config = dict(
    n_kv_head=2,
    head_dim=96,
    positions='rope',
    rope_base=10000.0,
    qk_norm=False,
    init_std_o=0.0,
    init_std_up=0.0348,
    optimizer='adamw',
    grad_clip=2.0,
    warmup_steps=252,
    final_lr_fraction=0.1,
    seq_len=256,
)
MLP neurons of a small language model. Each row is named by its layer, matrix (up: input weights) and neuron, and shows model dimensions 0-191. Each number is 500 + 50 x the weight over its row's rms, rounded and kept within 0 to 999. Numbers have three digits each.
After each neuron's rows, "fires after" lists the tokens most often just before its 100 highest values on Wikipedia text that the model never trained on; "fires in" lists the words (lower case) most often at its 100 highest values on Wikipedia text that the model never trained on. A number after a token or word is its count.

L4.up116:548564558523473433490434380474534495570373545446484456471522550465585502420497540586509446552424474462497458570477599471456483508454472567615493512474554489529513471460515485492532461517489504538496539476466442466449442515595460504569531510455486594565543473477509622430486585458449512457597441491517507594521474545505586491522523554520486530518449378400536490551537487526571387486572533502460498538584483541448512516504497535512441494587532504425568475502538464507494482553487506588552489497537423533476511418608453598489422399502512458406545436540561520568485537490540485505
fires after: "comp" 26, "sec" 19, "comm" 19, "ec" 13, "m" 11, "op" 8
fires in: "second" 25, "community" 8, "people" 8, "completed" 7, "commonwealth" 5

L9.up165:557530437524479438494436529512487456513553533490421566522508493488532414459512544632435354522517564494521457542462554497477442503448475553570550526489538386526411505530510533558466503588500491466519528465494549597496452454512343475491519442543453473470462561595547460484430487466570557481483414510591467586570488498551538470532468447549499421525513535497540541487490510586478377412415555475527429559534517528495510516510523495522419530440443530474465473515485504461460442543370569501532519503549524547366454532429494578488441503463515494459530496461500467530415552455433591486
fires after: "b" 47, "St" 15, "B" 13, "ri" 6, "C" 5, "c" 4
fires in: "book" 15, "states" 12, "basketball" 8, "british" 6, "baseball" 5, "bot" 4

L7.up239:482556543444463500546470441455558466532506509446501501518504553421539455463536500454557489525501507411536443494573432404513580598382497478490538434396438518609533444551509589509582530478448455439550492423477583496470461463511532627544495522507462573541459537488552623509496538503385492446546477368476462475436461513542460416465456532527531463521459469536496498525584451504519471482460491495479513509525457453447447564475577507498467530527571535538422599479564467462430498483446443505498406386538426484561457524432567493482509555525517456485523462571577453586546423507496444445
fires after: "S" 54, "be" 13, "s" 12
fires in: "south" 26, "southern" 15, "before" 13, "saint" 7

L3.up567:501461443537510461520522495443485483528521433529463626405408504626605419485592503472542547514372500529485433521443606465501447470523513516604520484488475514572479514511390499494489483470430514544503497420424467438492507536618549432511476566445596495560485544590545604531438544464508554462460526548514458508537532499538470451474428458530468538545518501469544549553444477452530486427538544473434502569568467506414405538571470571509418504527495541522468522495472514447526563529446524537518388461512433637468461444513536442473403480460499499496483490528444480427484514428569503506
fires after: "comp" 33, "oc" 31, "V" 18, "sc" 15
fires in: "company" 25, "association" 9, "society" 9, "companies" 7, "associated" 6, "scientific" 6

L9.up361:478626472619471519470530519448507454540521498393529514390506491512603481492491483502430462547495557526393540503545470517460552498473534500577556462542569444465427438482529502511462474472524495416468513488495507474422550497540466505559483401517543532606468524464516535524537606496499470498511502478474496484499529620537487494650488541497451460458506436469457596562443462455548543459530592447462479586491537486496408578518563520537548631556516527524486460506445441492410533495462534475497531477526558543502530487480390507651415476453537485537542464439378529462488514547529418562
fires after: "ou" 25, "on " 15, "or" 8, "ent" 7, "a" 5
fires in: "southern" 16, "the" 15, "northern" 8, "center" 7, "south" 4, "house" 4

L12.up12:552494493556503472509529496389502468542551538423467510528467463484492513499514459460535536498483507520448459476570457464451425520464496511518410532437436539534533493490485512509477523417530432455529568420514523587443507485479552523455492357523409444564513526545532602507488508503520507410550397532435408548403489512550372550521585469543599466488526471421500540508510544472575568493480455528412572452479496462488399531486537536573496628601539572471458486516504483494512477502446441535508534476469547513449569486517432396507516470472564550404500556486551654462558522497506498624
fires after: "et" 30, "up" 12, "ap" 6, "p" 6, "de" 5
fires in: "between" 30, "capital" 6, "support" 5, "defeated" 5, "software" 4

L9.up228:481477514547474491486486510564540429529387507387578539537523596564474512564509599550460443576519524510372579576532489500411448499466408528491540506587492467477519408485479620489442507487404542446597601443421463545477524519555513588544516477513459564522537553485523525409467500584454445444550493515393454498585476522532540439510494430527535395515448531471436480498538465508542510487611491492452473502561483472493476543545517508542469514468552540583490467497541493479451445505498503640457538397516502509468459510536470505390453504540477487455486466486494506487520435571503422392
fires after: "O" 16, "is " 10, "bor" 8, "ti" 7, "in" 7, "g" 6
fires in: "on" 16, "born" 8, "until" 7, "since" 7, "a" 7, "began" 6

L7.up541:428479528543485507497447495489440511467598543396586583439534604465506491473476501408501421473367572503474504509509415536530584528476525459531491433449420410516503457513576535570462495513462526428468493516469577532453596507453437557644493507468492450519530455457511455518520507479499454486497503464477479473405422538515490490506486534491553470475467512503475571600483495491482479437435489482533520546554389522454476561451531494573494589518435558494487502507468561492451517619495448485511489471568492512464495553545405559569462522382528493551609517617550455493520563604382545512
fires after: "wh" 31, "w" 22, "h" 11, "d" 10, "ro" 7
fires in: "while" 39, "well" 17, "wrote" 7

L7.up403:554493565448485488553504479498584519552484477538498557478565593591544495569514450540567460566519497429505469397475392520521495498475557476437476408494582464508486487576502494540478499500434520386518486502487552437490574524548516514478553458485508545576511442467544563375516575451543480517612457446534457495489438530555458436574457490494558491456428490524487455542546460485480431481511560432556479437546506519486394564497533490398605454530434649373508456467485435481473494489374509539521399525584476527504409482564446518486520505462462485453617498535478526480423495504460485512
fires after: "w" 47, "W" 33, "°" 7
fires in: "world" 20, "would" 18, "won" 10, "win" 7, "wrote" 7, "w" 4

L9.up698:484503579535463533505499577568489447549503514559486506498507548559530606409491508474477473511521578480459508499487506417533615458420544349516445443529446515520537414490560560594584483506399481403505494450467533534459540523443426483528503506449473508535522524460548505506505511515414463576490479349473517466441461628476431471585564461432402533483518449470515476562510479593527443527478519513531489595392511524465445551528530526511486493620467477519483463536464510444436453509455506536419493432481481494420579469482431445502514463460573485454482390530437431536511444557441447483
fires after: "ou" 44, "or" 15, "ro" 13, "wi" 7, "e" 4, "he" 4
fires in: "southern" 16, "south" 10, "northern" 10, "house" 7, "health" 6, "north" 5

L2.up200:447554583434413511510502507519509512575452611531431472463384533545455509470491491441522509449506502467491575589455429517532513417483429467620465451378433524499528465448494515460463528520452555411495444452476428519499459529575416590516598502487484480565559525561482514467530483498478563514580445425476467450452482545559462453493542440434414503486516469461555582512508500573571522478492610514509495555522513432529473484520589525471428606475555569538511435496530491457463524547491514594536403493488540567516569483520489432535438518560535468421537417482418539491437598470460421459
fires after: "O" 30, "S" 15, "bor" 13, "A" 5, "ther" 5
fires in: "on" 33, "san" 15, "born" 13, "an" 5

L5.up534:476515477559534489517449382503509470539512473462480576541447498513482525485509468484414447522534468491520517606541560509492506400425450570586568512439451412533456529556408456463439453468528525483560533451439508535443497521560539507459481461515521500490566487442525534461440499546479415449498437432578494528492460534503471450475551418611520418494470517453530542568500471470489512559559566497449358562486459416457462533477532490579473457543558522493410520493550610452474501549454441582556474525614490547473431351585529524499460395512531450490543415520531524598410458462537462517
fires after: "Un" 38, "ar" 11, "s" 11, "tic" 7
fires in: "university" 38, "seven" 8, "silver" 4, "filipino" 4

L3.up247:427537582548457490448522469577543514479345540503461454389444554507553478495559541621433435547474479511583475497522495455483562559486477489559481522479499484589516477555501555474470521537548520514529577377452482494529449490569569527482524448467450487530413538527491563453442560499514499534543518460513509491511348515542596483516448581471474500432500441470480519504541486464510467380532447431523431582528577575600420543426468550495489498483446516418564486552489524502511496566438539594460474483518508580473488425498533528428452481439476516408487476452423477634427529520465450505
fires after: "comp" 34, "om" 15, "p" 13, "t" 9, "pl" 6
fires in: "company" 36, "important" 8, "companies" 7, "romania" 6, "platinum" 4

L7.up313:489482572473505481572462472465573525536609473575413588496488536422441447447517512525449504543582564507426530441506431466562576444449471499554486526500510459554535484542438573485500483600483496448524513530421558497532441534432478463535467582366509545538511490544579498474530512408507468523578447462668488504517470549517523426511450503508574494475566495483527507527471457439438436548504564412543472458495422502542430605476500476455449451512452532431460580481504457469563434469473473542484395557518405591454511468557465518522498536470518428502529511607504425450496508586491558601
fires after: "d" 38, "se" 22, "N" 16, "D" 7, "Y" 6, "W" 6
fires in: "season" 19, "development" 14, "november" 13, "developed" 5, "developing" 4, "washington" 4

L2.up600:540456519478417530498541529506574544543500460492507540419476523486521464406503463523546502637394597514402553520486443473514515510429452464500451466542510497507464511489514626592570459514413508489377455521460538550514466420550504483612541523457539533518461544571538512476508507502496584459386517484426486570484468501466545455526412504569514457520502451463629474610514507488574519619463567530436483440452457599583443497464465595564467533535433517484533517481582530487516473441484528535452505449566448575423598504515421456535454546490483560445487487472510527577465532517515517451
fires after: ", " 14, "as " 12, "form" 8, "and " 6, "of " 6, "ed " 5
fires in: "her" 60, "an" 20, "former" 8, "his" 6, "he" 4

L5.up271:467521496456446506474546384561546540577555443466552597505497495596475505465527484444475522557451471488487515405454599444445498550437493493550536519555453591488467493523471559487483513496493513502547594499442527478417446479487418475488571505484460490615523566474503545395515588556410438578532482531491379525517465510508528544486553449609544474560445392438570504588509428517489504447539532392393484474491487491566466548466469523571461553555517554477425494496558453422463466469501511518417462467502587565494434519510517556542462428553567466384494554533551591503538560529487511507
fires after: "bec" 17, "was " 14, "ame " 11, "in" 6, "is " 6, "ed " 5
fires in: "the" 30, "became" 16, "as" 9, "a" 9, "was" 7, "appointed" 6

L3.up362:408547476539502548414541491504554419531470588426418508368526501548527524509564609573499480548507516492523464532503482448553541396456519469525539472460598450571523450561472572439557409533521549497550464527486469522459502476579518543558437448413550502532485502505462581468448491474530521481535521382508521448532422521498517411500459547412527521411506452496494475576492487470502453405503510485571469463518489541451490568462521515549426432580444516371538469564545504470479554503439567600551411470516437535445589484536483511488421528475531551489449440589533441604436468514526509574
fires after: "sp" 45, "str" 21, "f" 9, "F" 7, "Sp" 7
fires in: "district" 20, "species" 16, "special" 9, "specific" 8, "fighter" 6

L2.up413:394561554420406528521385443498605430550514521502449519526531550445524476488547545490489423546408532495468452556461502510519568554456479491597529532443388527494596500553431451470526541500427535482524505522496505444509431425539476600644521483523450500553603542511482609530526514486415526449506382523480429467485438518542561495542524542413595453570521534468530516524542471459575505553484483462572553512538503623532530485525423560537435526438499524463407503465591510444503525475531498522481504462473463511536580492594545475446490547453495469511474416519422471510473578440527500513
fires after: "M" 25, "S" 15, "as " 10, "was " 8, "is " 7, "ed " 7
fires in: "an" 50, "san" 15, "man" 6, "and" 4, "mansion" 4

L7.up728:451500504489373444508431475452478481541498468424432584505423494557508486552598478563512540491412550542448518452491548434531578535478473511510524472434580492574436505490468487496487543605449563436438502502546472491493607381519432574544500520526453585542532616617448529489475517485534507502510540526547514568502498580651453514511432450545519526441504545450524509503515491556489499439535528528492363436510531502553506534520486551437480487507419498568349487493516438477547532491425570467445530472526544490444593545511464523551440528464588458481470503525505524547397481433502468588
fires after: "p" 30, "1" 27, "2" 12, "3" 9, "ow" 7, "con" 4
fires in: "public" 15, "published" 12, "11" 11, "21" 8, "towards" 7

L5.up476:517533445484421575522499447442494534645424529465514615606522525604466409565558509476473477547488548531572453492565426443498520441506488494505435578520564390549503479482526537481524499488487443461519552545505423448457545581562412523415503429453451615493572488551452498504458614501467450502507460497468455477446467501556487458545464535607591519440491457478524600593521470490491531506472512470508388463497533519527467523491540554426453428547487511506472389504539534401419474488425562574442487524505583540469546478456472527529473512479441511426470516582525541544433525488518541437
fires after: "P" 24, "A" 21, "re" 11, "ep" 10, "he " 8, "ex" 8
fires in: "april" 21, "became" 12, "press" 7, "presley" 5, "represented" 5, "representative" 4

L3.up677:448574544466503401495458496448515540537462546541421522374520485517494516404546505584545516554535469517510418538502433409485583508452409539459465426433473436520419499568469545527540452572502445514527452447519518492516509474611420551487489451495519547448490591541633605551473482466401490440530507484595499494512491559566549494507456493422448474506506531402575525536554494611516465531483526517508543455582508460429524530535518513510472488481486596515405508517527429518484448585430525495528522473513504520316504436569490474539485503521537492580521486478541543524434577511508416572
fires after: ", " 29, "c" 25, "ou" 5, "Th" 5, "V" 4, "ar" 4
fires in: "can" 26, "and" 17, "but" 16, "they" 7

L3.up194:520556547584465512476512507506492538467404491508506574447568552504464419508505562549430497554418557508431476496457453465566538552439483419490487426477507393536538481598495546504446463505468514412554514497464387479466616455472464566542563488507465527556516591598549554497425620468461406526518481471532439564541495578490624436528445550488573527485566443486609517499510488513520452482554472473530505496495545538457501476424562509463451497481486574471376489513576403489521476474469563439505586481579511487480631502413479514420486492509541516470505472592559551540491544533546504564
fires after: "is " 41, "as " 14, ". " 10, "\n\n" 8, ", " 8, "was " 5
fires in: "a" 94

L4.up699:502521529472469553527544462565572489541539500598482570502568529578478520437542481547497489565494535501442525492550581435507456487385515407526346465545561511527517506554543539569500467554460530477539473417503499451495476513564428533469541505548509460582579441493473547438477573558445453520561417506503480532425348520498596473491546517532492533517484469431510609495499424496486474492578455499490524523533549454471495550528577530448344494564453506427556465568618514429451505517438519537488458416498492546474512479554543430569427447543477482535505551527425439604456582498458474471
fires after: "rec" 38, "si" 23, "ic" 12, "uc" 10, "ec" 6, "inc" 4
fires in: "received" 20, "succeeded" 10, "record" 8, "mexican" 6, "signed" 5, "director" 5

L2.up432:452503491544523406443485492510535513585530539532418598424475473550596471530485565548525504567419572535486488501498552479539526544414551409512555501505490489519536510570505409474440485483375542473519502446463554505425576506534516542465448515496464565569533524559510577462427535517548520440499516525477530489586473600519528349486411534546497523489525498470514471569474492492541432547492543481536503633522502580441463567507542578564496487444451516351372536512595442463510528437505497523523471476609543522521550458528498524480440411495593511450479386547459490490455475470537547534
fires after: "ag" 25, "m" 15, "tr" 10, "t" 10, "S" 7, "p" 7
fires in: "against" 25, "training" 12, "saint" 7, "maintaining" 4, "mainly" 4, "domains" 4

L2.up472:507579545490497521495476408544468565503505447431481599491469536583501508471508492541477485532488515601460533561538495490522504485373493490486519486571509491496347404588531533529508555557373590429508503508471590428565591533555468545608501518419493484497460622457537519514506569444487450409499489578494529548523466511450580476497496530585556415432491475513505479514550505468467369489569498512450410627485471531492457514455524458499470522535417519515516508468527526476489456458405599469404517445545432490399502536570477493463449427484523527495501451495527514507502524560548569429
fires after: "tw" 38, "ber " 13, "one " 12, "f" 8, "re" 7
fires in: "two" 38, "of" 36, "few" 8, "three" 7

L3.up526:449602494493419436482522522507503466602430583523468461522516530608515445539536581466543447542527496510525434426496498510481583533388516527455413546476500540488564451520533531486522455482459541456451468500549520523510446435573525474465609455525460503513455476527510513385452441537518433549555621528543480462542482503515439491494389466529465467538483526473499467522515536530455421519432483556568433495494577534511468624461582636488512478583452571550485551479489514481328448495504545477445397422559505548502479481595476421438439472549445494529538442568533477528533471554457541491
fires after: "f" 38, "bu" 32, "F" 16, "ur" 4
fires in: "built" 18, "film" 17, "building" 11, "further" 4, "filipino" 4

L2.up420:480512530514493525442450484443538568502456483460478640467492567515498471437507542414433549477435597554387622521524511459607488560528457469515519502529512406532532510513469544547492574558488506438509527526456582483526595513529446536626504526538590546550564540495502554582587523451502513523516504536431464622488523551458470409465504503545511463601537501548540513496488496512561434508561517464524561586486485586495528463447501476464411608508577485446520462486601489483385412570479553527471525405539520510452477526595478490561454467456510461435527514516460527516524451540573495406
fires after: "ed " 42, "m" 9, "ted " 9, "ated " 5, "form" 4
fires in: "by" 73, "more" 9, "of" 5, "former" 4

L3.up181:484527441615558554461469496489521544501539524518438523548479481449512499485463505605444544510480510463450428526551516421479539525478479387485494500463486430532431460556498491512478439519485457443480499366441524531497549492499457445424540460493445458503538580520460442541535531490511522473441459431536500552555384634492573429642491491498514482548567564416514441525528489600440527536456483517595453518527599558473470520363550558570552498490485508446452530509529531480519527485474417419422513567566538484472446447492487478506429436419504520415450487442513490584445423531420403443
fires after: "el" 43, "e" 23, "m" 13, "tr" 10, "re" 4
fires in: "received" 20, "development" 14, "training" 10, "remaining" 6

L2.up756:407551542426420536464443433505520482530463567540441556527500564485575507468560523523548461510468508516550477578594483407449523484400447457620530426466374563564580483500457625498475468527479510453556468409483424498465574454542435595544477427490404524516560528507533578474458515465386565463557408434480442464468453483500563519566467513472522483533493476471518475578455465503510448503496506481460528460515467487636482549529591539420464548477550632484452493532563522448479463481508513504480442396500452549470592450506428528478424473510476468504480464506486450551442513543509487538
fires after: "S" 29, "as " 10, ", " 10, "was " 9, "is " 6
fires in: "an" 65, "san" 15, "sir" 10, "st" 4

L7.up736:499508585514444500472588502539540512476494400578463560511539544564398513596502451504525503549510545472467566525559463469561436467495526566497404529543548464519513506573453653527495397567517546366515484453524563407530403460549530481445491481502545500523501526446581513404524530358540482413589443559561395505418488547482490461562483428622528473493492448495505494588517426554526498495503517483449458523483565529476520528436477437496538482529434570387516451509509493485535516561402551520564579522495520554501519434468518459477412502460525489462509530562499529561469471508505552456
fires after: "c" 35, "W" 23, "w" 8, "r" 6, "i" 5
fires in: "october" 22, "world" 13, "could" 6, "would" 5, "egypt" 4

L4.up113:556465444560535534514466468482550520537512480471421579464498536506525461500588537434534477494505468591546514541563438418446574477476438492586504520410466492562531467455398522517472425583596501441517535422461408390537495504514517490462510475454490536492540458577582476453452463455463456383496508579511433451527496465633522510520423509497580508436459454537445551573594490455429517411470482417507441431554545563590477486421499550584506585521479512498478494519542567447466475450483525534522459445537468528482497483506462523556467493491467466434441490593543507653507487454474421598
fires after: "d" 28, "A" 25, "ep" 20, "D" 9, "p" 7, "a" 5
fires in: "april" 22, "september" 20, "development" 10, "especially" 7, "developed" 5, "developing" 4

L12.up564:421530438469472460632499472505480484545475511514592589535561458495483456440500516560474470518481564543490446534488401462461535503479469477492555535448487422494507405481530609501561470516556432484487487455489500558495509487506473551545536421466439495533443488525525597622488491520462475420582461421505483554460525555500505422603396511484523528515526442476531515556539492593550464527412469498536447438527512546462430537499498526598504487538523563472392537500428530413536478488562637546517558513461472570481430409567536473533476544551450537409526364583468466487476505580476595559
fires after: ". " 30, "s" 12, "S" 11, ", " 8
fires in: "it" 46, "she" 20

L2.up259:516511522535495518493477434460527505527515567501461526542494537414459474477500547492467467555500522577519520526639459450445529518446488473551431544441450418555457473561455515517538515472506506413563580403484514538485463504496401527418489446432517545464597593526489469450489540504465553470425518481500395446543467551608611519520485477537547468451621547413617523547452461467483516444539529490574452460520579535541483518518430549546447437424590509463485575526553557422538433462486496595492425537547495565473454433554483554488450359515480516493425459500454582559525522503469542586
fires after: "It " 17, "ere " 9, "which " 9, "- " 9, "\n\n" 6, ") " 5
fires in: "was" 49, "even" 6, "were" 4

L3.up665:490517457514423497553464514498484473464494558497547479468530465486557506416537530536503478585542485547443438561460481474578530448421432553474497508466447367545484446533467556489511485520466411462487493457504435583443488467461364599641491470492526534544456600522601500492495464453418523449540528453561497492439369510558457467533456556544450515559463494504584526552549502547540442476505449433525520561545472539445450500435516515538337423485455538516483490513503468471516477601427578533555467439481485502510510489508603485506474512508510501412657422573499485488422460526530512557
fires after: ", " 67
fires in: "and" 80, "or" 9, "but" 6

L3.up621:488512549629501539607539421487516553487506489428520527508461505530453435538534424476463447509530492597525580485555446475473563560460464504441484530549464490501423541560469535488472503618458427426504562416494452524494500446487371468462532451515440582469551574492557459463509565490511488447475603474491471509480389553574540484572481500547482487418556547423510473589505492503424518548485475525590396456527482472484436524382519499547427457507527496541473479534579529365476477532430526533480400521651542524486469485558531433485471514564523555461459475532474603522497533497464438471
fires after: "h" 44, "re" 21, "cl" 18, "H" 9, "Cl" 5
fires in: "him" 32, "club" 17, "himself" 10, "remained" 6, "remaining" 6, "clubs" 5

L5.up184:364465443387456472491444531436529493528487444628433558487470524522499458453488546523471498590499479558474497537537551445529553519475449480520530473525496518596537472530451448457557499482461545457478507369464517450459607446532519469465450493499392558483514518520529543466561540482525522562532479492519501519557502540485523399446468535454545473482501505402500501552496470532553415473447598456507495504468601533507504557507628647533551462510458562310419520572538489457552483519461528487509448523571540489477520489538519510584428404484609477467403433501463474491463446509484462493
fires after: "th" 30, "ag" 25, "S" 7, "t" 6, "om" 5, "c" 4
fires in: "against" 25, "them" 18, "saint" 7, "include" 7, "including" 5, "thrombocythemia" 5

L7.up483:500479462514500484547539486589541496539523630599441557438456549537488525521501485426534530523417494439492550604417515511576482490530463562503548473494436419506443476444563571503502398517524449479418576528470491529486503533524436497550623508401529451586452503496503459464575460490434497448431513501506500472546493512521476432524427516549509535534498437472551469549539479642433449509507536526415368493495432524526479524527489645457465419546459526436457542473547506424545527510489583582447493481574565535471554438486576498544443490479542473418487401579547502508417422515525496479
fires after: ", " 27, "It " 7, ") " 6, "), " 5, "\" " 5, ". " 5
fires in: "was" 35, "it" 32, "which" 10, "he" 6, "later" 4

L9.up15:466547516608493409505545505544574457538481599556425504476492660487594486478502582576519494479418505470551541594477518486525563486480533531622560535521488469506570520547445438501521516506528536510564508502476481387500561489564570535548495495459491503555549580523456511541462553539501557475538525458440470487512483482556620549486549509530509466521549528487578601535449451482452471460500506475429439536500418465517505582539470564556485494463479558488436481504529537517417557522449604589473480442492416566555540436527459499520456465479478479369626463443456437553453478441510511626
fires after: "comp" 32, "P" 17, "p" 11, "Com" 9, "j" 5, "T" 5
fires in: "company" 41, "companies" 6, "joint" 4, "poe" 4

L3.up76:593480560536430457515521498533487439453440506513564625456489542536525444482477427517547515495442509546560588570563502504543493437425410415483507491498543560504540405533495599547505461539420581466525458526485555520453537527561539566497508563515438567553450611498549447520388482478476463471515518472533491593426493481482594530489557450580604404506513404468545516524545512536509491452565449518439485611543546487405410504485464419466464445583502560423516494514566495500479465497392561453543533378495520516429527516555436509512427458511471551483479476469554553516446535568467517495
fires after: "tw" 20, "one " 17, "re" 14, "ber " 11, "man" 9, "ever" 8
fires in: "of" 30, "two" 20, "three" 14, "many" 9, "several" 8

L9.up592:460568425571412491450519493526549517548474491510583530516498632511515560456509451468536441643433515468523512456537365462411542578487501513538407482465489557559496458537522519511524546462539502431546578546430444571503510513496490464487515468567478560574572448473444626426513555507520553540453477376434553420411537532492506511621525552451459501524493445477454518491436491448551520478529452463536499467440504521514448603468534554419478520483626516474495455522474467484468464523460432539539518505589529558565472464548460569483468493482517554558558472497505441514515496657476495564
fires after: "et" 26, "wi" 15, "ou" 9, "or" 6, "ab" 4
fires in: "between" 26, "southern" 9, "without" 7, "within" 6, "northern" 6

L10.up274:482474542497424410466497520449522412543499513465517581460511535516632477402527532497553459532450509463485483451488467441549565530504446441562453507485556534549520441436505540566509464543510481467507570502445552455500473531499438569588608571372433499461579441547510468552455545479460435438572534461397413432457483528524553411467499448425443529520485477523467530562563476510478473538490414595427525531546500515478552523549651485459494500541534473448534416498519468492433496536493418462514470513620526529536415428464476505543444506449516506493570560484607452568457436550481513405
fires after: "th" 45, "g" 27, "t" 10, "ev" 7
fires in: "three" 26, "these" 13, "development" 6, "great" 5, "degree" 4

L5.up492:533508601572476553547496559453463457530513516513573459470480590479558579473486441461623466541501597573455504469475409522422553476500457482519465509471465617515504453426451534475580482518498525468507513489527497566474417407479460513493547463444573537585527541514526553517551473519459642398460455513480535462459507556480457443437558435402518452491557522525514591554520464552494529430557461464512541440522603464442427515473511467525585628499547486511479471497485494492473519456480421431563419355488587527509569519619478501425504531538455536509512555457519570486528513510455556527
fires after: "et" 30, "und" 13, "up" 12, "ou" 12, "ord" 10
fires in: "between" 30, "southern" 8, "they" 5, "borderline" 4, "not" 4

L4.up678:557471466568460433458496518396474522553442491453488506439507550508486393484512512537555473516420581448456470451454532509447508581492537500505534551546443450491423498463518576565438524492476536510533525534495486422369586464496492554477551422377467596545588491535484553514484584563489462563532521555537468529533440478550468390495461452494530481500520554494460578444499495522486535537479498572448435491553582538499452560529485638495490527627532614500434468507577459470357469477503491520478374365549561543453475483447493523503442434504510496479554578518525490484497555494495552531
fires after: "P" 26, "th" 18, "was " 11, "H" 10, "ed " 8, "ame " 5
fires in: "the" 30, "this" 18, "president" 12, "his" 11, "premium" 4

L5.up611:524520410508531453559443503501490458509434454477450577447459596489608464435498517498500456563463513511372475435503505488550463553412474479516507552518526409545445505606466513542495444497418500504589499444510507485456503519493430553475534490422378625526601539538513545498414552487500447479582521522563402624473470501513542410491431423535489542480483498468582493536551490576583494555535481570539493526569573478423493503537547516497470459511568557448444470507548375427478545429411551443506532498579555491450537434531596526557468534553540488535489430463487564445516496473499499495
fires after: ". " 31, "C" 17, "\n\n" 13, "- " 8, "\n" 6, "as " 5
fires in: "on" 29, "a" 16, "other" 7, "one" 7

L7.up709:458487548542438558475456430432559514560513499432545520483403552489494484480487514459533457604518486500502539464582483435513630484527469492461464441482513476520461462497469540578543503511446437515560551468482573511423561392490542471533542517439393451461554595542537475514474592473402470428474557373454404500477431541528484422513541516504629458467525420488508485590556491475488480435561463457562475529603487531454475565464530482605561574562534458518420506547552537452478473503494566542463525475587531528507472505494378499456460532490491536493541402490578461530501485590561410511
fires after: "wh" 36, "H" 18, "h" 16, "th" 12, "be" 6, "W" 6
fires in: "while" 39, "however" 22, "although" 12, "before" 6, "when" 5

L4.up713:478499492507429548487605489501617505517451490551504544468539562511539513576564503463531545497450492456531527617493560440471468465513519521527475468517513557542481483484558482485466478477523485506560520457442543569508425500563527441554571507452519466534507485515501537525517565478475540519596456465476433464536448469515508459499545594468432491516550412528550578553471394374581499418468500539447538460520460511473428542503564553437420490523467538329488477625545528416516543512483530569541372450528504578553467389408519469601429484469485513380454536530521479575473530461572536435
fires after: "comp" 34, "sec" 21, "J" 14, "p" 10, "uc" 10, "rec" 4
fires in: "company" 36, "second" 14, "succeeded" 10, "january" 9, "companies" 7

L9.up687:464531613560480497644505519483468470505385406542556493472556466456560450434545514469541439488508494545444580540458424500516545456456459449524527485419430504498511476522471619550526396490517421465537572469478382462544518474505459554511525526446413461601470566616571495515500436463469587469496516441509531518505472524539457483481446446479527552416545512472551518555499458601420487566477519502517484490553547455499565515561449634530402506601475562548476506533544411427526529565517526432493459512515523546461491534533478378456444547511515536483485483576520428581494478537492485448
fires after: "the " 14, "S" 13, ". " 11, "H" 8, ", " 7, ": " 5
fires in: "he" 20, "second" 17, "united" 14, "super" 4, "sister" 4

L2.up267:557476584536457524504520482514468510532467510511491500442521540432464520543482474528502579514517495490498416532590378456468582465551391369422497479451545537534389438449534504540535507535414480492554578424447483495531551541532535518460557480443511451570475517563565506366539528435446422516584474501530513551511516478462479455436541414528377430496571500500532473641510459532452495538517503355549513521525601456404464554547551496463547494599467455504496457485558427481511524507455441467559517493561421523463494408466512414439453529458503494497584558531503551519512454535492470519
fires after: "un" 17, "N" 17, "d" 13, "an" 5, "Le" 5, "il" 4
fires in: "june" 17, "no" 17, "de" 16, "lee" 5, "january" 4

L7.up604:452516520501484478576454463461608463508471404431539528575504520473552445429493505481475507533511502455485560501512448461478512495555467455498553421409608434503416490508466446570437496546469456382523609474456554499455496463546532504484520439488549566452525538566480457574453589420393427442529534469470468543442494481611435470521517445531589518481503531464535542524632438480500462526487488516568492548631619473485477526454517497490470516521597494493440461461618532465418461480493543505528479465569505517476487510496437592535462439488488462481596416629578476507529550551559496509
fires after: "h" 30, "be" 26, "H" 25, "wh" 7, "e" 5, "n" 4
fires in: "before" 25, "high" 21, "however" 21, "while" 7, "therefore" 4, "near" 4

L2.up698:511574525523441496531397431531619462468519432564478528462471529507589517393542482450524546554426490587456557556459479427437559503501483486524473491423572500539448478589465523582470496552548471476553588425417488453520486539512463555518490453493478514473545628568512539483531527550431515455534519471541418488487484583561521500529494476468570551480519430426580487509509481575480475457532527438562402522530494540494495503458528560531502498528552522414391524574492515448494409533510590590484441463546568525438516408478432535436425474512549513505450422490480463644497442598471431542
fires after: "It " 18, ", " 13, "\" " 7, " " 7, ") " 7, "which " 7
fires in: "was" 97